config.yaml
d_model: 384
activation: "swiglu"
qk_norm: false
attn_scale: 0.125
init_std_o: 0.00486
init_std_down: 0.00318
beta1: 0.9
beta2: 0.95
lr_head: 0.00719
doc_mask: true
train_tokens: 1247000000
steps: 3041
MLP neurons of a small language model. Each row is named by its layer, matrix (gate and up: input weights; down: output weights) and neuron, and shows model dimensions 240-367. Each number is 128 + 24 x the weight over its row's rms, rounded and kept within 0 to 255. Numbers have three digits each. A neuron's up and down rows have the sign that makes its largest values positive.
After each neuron's rows, "fires on" lists the tokens most often at its 100 highest values on Wikipedia text that the model never trained on.

L3.gate814:141189163138156111119119149122123097153119170086143128112108138162171111117167136142173115143112117151102081142106122140142101098119100118134150139147114127117132116112143121169120095162084112125111168134130150107119125101103130135092119134129153113052122118120110094178124115139130166150107112124107118086119143142147131064142111179124099130145085128159153127117124157091071139102160
L3.up814:156070123143120122118097169113141131140118127142115184111172161135107082163126138143144121115115148115136136131132144129142150136100132202135071114120137100149118094127099099119139146106083145161125136146148099129112106094136153087076138120111136162145098119110151124136142137095130138157133143095197160111115151149100156131120119135160126142117144076153151163140147099141140148109124
L3.down814:155091146114162075152110155116109124169115101116139152095183166137124085136128157153172134132092144120148112131121139135187124142112144149104108134141105119167129084062139176121144118100119110145094134154162111167095141077159158107121105159092161118126127151141147117176116158080084131159124119091141168098107104151114119124133102149198155120118129131156157117128146126124133140146123
fires on: " sub", " qu", " Qu", " Sub", " inter", " em"

L3.gate654:140130140133141150111167116157109116132149177103118142101113138152149088125158134093106156142115120126173140120136138139074142105154150093098130143163110135161094131106128132157101092124126101129112103159143127154112123121133102128121140113135135098108136108155158121122077056087139148072132096138077132086111102098134112183109097158121150136122139130119164092111140112106108126115114
L3.up654:135123161131099149132134134158117155118114143107124155099134119153140130119174099154070121176094127137119111075181170145122129090129189124109134166184124138095133113106133150121105093142130125107146094145168098170124118131119096108145117101096174097102119148138150089131099058156123165077145119137071086126133140122165122148120121119136100134123175140100175130103149138108154141120115
L3.down654:106089121136103111120131101148117148113106145131195126133110124120106104124080090152141099111142118162092143135107168116099177118147154110127130125106119116153136101133116158074141104121134168122207137116115113112138125124110116099145150164075114098127130145141133140099141154137070147136098136148137124122116170175114114100126159081143039140124145123119138151126104168138117106147132
fires on: ".", " town", " city", " As"

L3.gate431:112124148122135171156149135149096090119140145109141105108170108137099121122141138125102140105117187129111130113148131130117108126148175097166131125135114155125125121163133144136126112112103139117147079167161113143140087106114137117103079153124103096130107091142115141136172109073107112104150121149153145126118082140132143156128200140126139115100131095132156076134184100097162129085147
L3.up431:106085142176093143123124112115142114151079117138161106105129105124112171126162141127119085105135153102108109118149135174113136122127124119138173103146112152091123104131094154143110120127104090090132128142131108153071103136116146135125152140124142126146128156133073126149099106179125121122133123113127119132149123143176126090163130108115074123151098133037135122135106164153143147155128
L3.down431:165161160155122131167141149162125144114124127079157126097126099103131120110133150094142078101182156112131115130147121130060151150135149105173153165135102110115112107159115152147127096115102121079096093154190142120139121131162099120076089133113102130127113103157119090125173117102083155136104112129149114139152155126126146081142140140137156126129165118103157069090157121129144146164097
fires on: " dis", " res", " rem", " Fr", " Louisiana", " Ontario"

L6.gate35:130178086116129114106128137182122119134107146106136154083131142155101148136150098121130150121123097142124117142164146134104123101140122159099105121120149115157099145134134150137122099178110151142155137129140123123139121122195138141139144101150136130129137126083155088158136086106136104121087081106105133114107112121148144130138117146117152085106151135108147097129124188108119092095161
L6.up35:129118124171108147172098152105132147157106122093141155126193146155149127102137088138142140114190114150081134119148101130097162122125162147174127130152115126110120118113099140164128090168175105124134130116115091169150164108165130132125110152116077165137158126117116109142131128131102143089110087126108108103113176092141114134123135117153128130100151146108165141114161133127146116151080
L6.down35:121137092131125107163152092146110126151146138126156108110144148121138102123101148116083115149184154148132162148122165154114152178130143110165126135103118121114132115153141164136150074101144154159145125066109113117145119138102165072138133147117111155172108129156122198067100126098170136096159115119135070126141123164134125118104122119084063107114126140131115120190102114127122164143122
fires on: " city", " con", " co", " town", "od", " reb"

L6.gate729:124118151104135167115098120123146132120150105108104160147110086136121125148172065098155109109111178158153088173159082102133112118140106137127103144102119127086118124122133140115119160134113094138121138101140140132186085148163134137132166102129169064133099118127142125124153164132146103149137145198140130115148115123084078131118124090144133117155141084150143161144105132099128122146176
L6.up729:108073150118104111159095124132174152121172106170091146090125158158138154160151105117136112095134143176157072124145135121122160126131116143152143101119129150149156120170146132126144191111111112141124166083124154131112134132160113174160122107120126098128100119139152113121129123128159141144128132132128116125109132136119135106142112103148137149149137081097130113129084131098080145146151
L6.down729:125125118143140139132105162109127099098134142106147129120123114105134111107112132127109118114119132155111101093151112156100120129125110063106088121118143142108106129142144148141084093164155120151241067110127151141140125086122125103139159110118150113094104136121173148105130118143138162166091124118114155082115160142112094131176116108149113080131117101118101108109176128152157137105117
fires on: ",", " |", " ", ";", " (", " &"

L6.gate685:111080162108146161120137143167089163175152114129145131120117116122079144124114147089138110159119106164108124136145095143131092128112133146187118103152106140117123139118136095074092192169127076124120109105103135131128157162136121119170097105128144106111109160130118128098141113126162147134114104143153119098086103101125145098140115147164107099127173127140119123163121139100144150129130
L6.up685:126107129138128121096086154107144178110122164177161065122137174130114146112131127096062149138134106123163114117134110152119136108132122131163120091139122114114091149139093162127135119120118117132141161133117145124056167093164125152112144098087105140113126121163109145085151115105131129162126123122137166146077096084108125083121089126159119121114148105098135155155115095124097114114165
L6.down685:145120061118115110138111140123137121082110143095124127130087117110152140110126128148104133156170160135177094085137107143139160147102114078143119097133112139133133128128103085154165105144168175150243147136148128115096130143156116130108141095144118150090141128140120146103147126129050136138107133141095148122111136108135125113180098088149095148153085102082138155124124097129158136119092
fires on: " |", ";", ".", " by"

L3.gate581:127114151127095138151152131124121115155135127106127124162127106155111099115136143141133138148145144155154126124161125081151084114135143153142128148133139142151146143132121126091117107107094097157122122071138145113161102135097148050165090144133134090113072096111102097112120136127141194161111116135134094120096128081114177104158147125117112110125162118120133131102113156118092142135168
L3.up581:144139126111122189140133100110138112180102114113134108149141093149157127099122128163149170163129166134114128108165120126166078123110174119112140105125149121128189175137087178137122131135116140135160130104141157147143136139139119101151140136108119047100087141093085080103160096150116168168118119147148105172121117105189167105163116085171117143122123112094144142055110141123103124137119
L3.down581:140133124124174130151068115120119104089106133112164130149134102106132166146107134108106148125066133090120135107117109152100126121090144084146122135147078134107144112119135166166136125132135143097209144122120121137067181118145102120070129108116124110126122174122134099095158134123110138123095134100105132164115140145162121128115129112136159151150134133131087121102098143123142151141079
fires on: ".", "-", "as", " did", ").", " fact"

L2.gate270:120137127097123112141132131134108112157117134116144168108149111125105127127113136089143101144135123136130124159153117128122094195137114137131130126143120120095138115116115126121095131140125139142122099088121116142203093086117144130103142147108084148112087152102101107121114158132131093162102140092170117118106121127100135107127145125147127104124154148124141119082140097131115096117150
L2.up270:111141133128109186110143164137138145161102146180096093133117104155146127109141127142106105138140129119143119075155167158100165081170157127155183138113125131122162097130128178105093100113131175130124164170136113159092142111145117096146156137121136120130141136140122131162117107157123187153171112129148162132123145111162134102143073124124161089143129131088154117122131127142125148135116
L2.down270:148133124065098150143123125126100132152099124126108105108127055129176112126119155091150134121159119097128157097159126169151096144151165138114139111123114130133142096116094120124102133111115130138068122139154096131128125113125144117114128144122124161140137119135120120143171144134147127143102107098163158162104114149130121125151113112155135155142123139092131130068115100165123092124175
fires on: " dis", " back", " rem", " dem", " ad", " dev"

L3.gate378:106185139162068138138161143122086130124126120138108119141132145104138132139163133091122170125130118151119125129095123141154131166120121146147133108114139134061069117130135114112130145074139111097090130105095098130158135121160114092170155096120110130134118125136176132147164127136121140130114119085147147141089114150094141108139162123147163138102088080116133119158135115180132103092146
L3.up378:146171149126080083122119147119090110136137106169110142154133112079127133101144123115113132177135122141145139113133114147136146132091111169126151145133105111066115130114105118101114133113143095104114153114135096139132114124139109126136136112114120144124145141145144136143177093135076103144132142142123128175160113135131139139130144082175163172128088105109152125129073110161122114108128
L3.down378:141153186146124104120087116088139156105118150142104144136123108147161106102137177128090169146174122143138150107130128138102153135089094142117135125123127078105089117175127141138119135116173100131076135132148110172103112086156070080136121129080129120159153124127123128178206121151084087139160112132116108163140132123154121136111117101120139102124100145142132142119093111108136138115115
fires on: " ex", " Ex", " Ne", " fa", " Da", " Ta"

L4.gate452:166088159120123088118125166141105151180128143180162133125130107116092162122124118158094102102141155163140115107181135149139113144118110151165086137126140171116124145122127115133122171151125159123118124167077107147154106138142140115119109135117107156140141119138154096097115156123117163107138141104161133107138148126158100112093122128080145130118156082111143125156109115125138123123136
L4.up452:147085116142174109141143107147118161125174118155104105158099133160093139123103182127140121072131122170122130131129144140175168145134138103125108154107131095113134189120130106148111144156108136139169132082140087114144117106134090148138141115174146175165142119110133169099121131169123121123122110116132152154131130162128097121157157091125162139146115139087157117154157124140186160065148
L4.down452:138178163104138148117138128155124092124115150141105122121100181133155152087110166111189123153118107120136110149102120090139159117147152134109134116158118094137137130136122112150124064116142098083122111133149127168053118112111141164139154093131139141156107161144136173126088093107138108133150111148101121163110097103051138133177118134150131135138141155185136125124118131128131130122127
fires on: "ator", "ated", "ou", "isc", "ac", "ell"

L6.gate117:123142168143143105139162132174093154094143121121135127060110119100149118118144085121129157155187153148177093166088134113152111125135130141141134125152099108110103100133157151099099136107086123111153141149120129138183116163111144103152160113127102148127156113101112147156097118143172134137106073118144133110109104132122138125107098180107113139138125120124175098159132109134136167123149
L6.up117:154129156150146109126121186151136165068112130143155112087104112114111104122149099078098168150139180171162107168127104099176114139143140113137143145138101117105142113109157150062143132115105124086126153153127148110131132164111128115139144113130111133118145096115120178118106121121132088167111128144157153142127116101104133119071123140070102154147126124126131134178153126131120169138157
L6.down117:105113159125109122133138144135090130118097131127159124122119087082120147094112102121120124139145130121130111167121132122159152137118133128132133132155112121109103138118135138111116144108127120111255130161111147148133110139111108114140156121143111129114158164111150133110126122081169131155109143133150136146144095133113115130097108150122116174119125127132130124130152151137123163134133
fires on: ".\n\n", ".", "\n", ".\n", " |", "\n\n"

L3.gate66:104158126132112173150140129150157143100129156126102170146134188117160121110158086115126144145173145102154148139163162103172126136149092070106142160126097091134153120133156108145110187171094134119108127129092158120147139145155083141124127129148107109127142082091127148137121118134124130081121130118109107118141108145134127129121135141112087086154120096126137104150170112121131148075128
L3.up66:106168080153120144106123114144146124108107135126110164188122118148180140076145090119093153146152102073108127114177114098161124122122087052075152144116125072125134125161137132162109118173113158124127144142109111146122173141136087166098110131101138111112162135092136156130128094119117094105119152105100114166119125189163137130139122118139105112145124131089128125101153106121133145103086
L3.down66:134128094172127115114115120167137140174096156105123141183120087134193138124096085108112108139137124092104179119172138112112114147145084080132117097152094097097117154167111137131125127154154128135142160122151122151100173140143116119080134156144088122130112148080165133124140108135061084105103148113098131146104139185155151142105093130154102148140131112102161134077109144155128105138109
fires on: ".S", " Comp", " Pet", " Batt", " Bas"

L2.gate37:127141140177132084115093140070111140117118161132145169142144143100139108067161150129167099134123138143080106137118126119126158131116139181135115134157124132114119120090167132131127148150126120112090128111103054147089167113166120097118119079134104119111096138130086095128139136132109119150138181145131199125115135119097116107166125123139114117139070112145140142091123178157116109108153
L2.up37:167120135136139081114140135104115173144157119123154174147143131130086104129136167117128147101178141155119143101140105136170185129131132203110088115126123111112127107126150149125141119146131125110118121090119083099132114122143144076124135101113132152106107151129125121147181141168086166169117172181110176083161168132081133118158136071143103115146115141153118151115112145096147134130137
L2.down37:149131126162131099120091176116107154120143143123141188114159104154120115105130154118112095121174162157117129116125126129128155125129150192106118121132125132104124157137169130099145114130137128126201140107110080111096127106138137100084115119135108145120112151121129106146178149152000131131123173161101136160119120136097090112108131066152122108150120149125121172126126143125120162058130
fires on: " Qu", " qu", " Ni", " Yu", " Li"

L9.gate367:156165139115118130127144117120130164132122168131141153130121106165056135117173121156116074087156165159105167112120129100156139146143088167125132158092171112118105159103130160156096142135118129120110098122150152127177135154100111117167112166123079094100115131091081109156118087129154163123152115144130096126130133079130111138167151143105124130139151125121147123117176156111111125127132
L9.up367:145131132135113109139085132096141123141114109122107115077098122132132145139157130152120130129114165131145178146152146122159117164131097158137139129160131092154138161137126139137113121102134135156140121087158141097155096166119114141085163166139131074084126147122127150138138123160159143123113127130131122142062154143108110071133090102120122147150116119078093151124079119126097158158108
L9.down367:149151121141172125161139110113138109172112120109130080132128099088158168085132111090113163112107177121120135158122126100097104159094133130132158102086116142129145151111127116144173126106142112136058146107165118094153111129117115129130145168139125103112129136109126116167107117163160121113152142132135124113180159108105128084133111110132104096160164173134139135099106146129105148163108
fires on: " ", "."

L6.gate890:138088105094127092134119124105088120144094134157180095158115145137094137124114166081116086133138154139170147155122121106162134169094140165157127131170174139126154113095123154134147148085128128139108150162126116147102137165112148058111149114155121096168127123148163144111124164093137122118128103104109116130163131113107101136136121116084116109136157109148112163150146142140110171163149
L6.up890:133107143117136132123173129094103130147122140150176111175102128113160111122096079114135104123089168098133137096107147099159151130124100127107110163142122140106152148095132116154125181124138115168146122136112073156097143134103127056093148141104164116108150095086120140116105126094100153134098094108125160148103155142105113108129149139091124130095141134078100123126113127124170116112117
L6.down890:106120118153119205159128105133111100127142137124140130130129158106141154127145110161151108101106101126137143133101124125127155113122149107123109150133156104121145084102117109125111147153095095128217119164149119121138136119117095141116072199106153146150142098114140165124129145112112097138165134142098127112137158119124133136116121208145118122092125106151124139121114095115143116130128
fires on: " is", " Released", " released", " created", " recorded", "–present"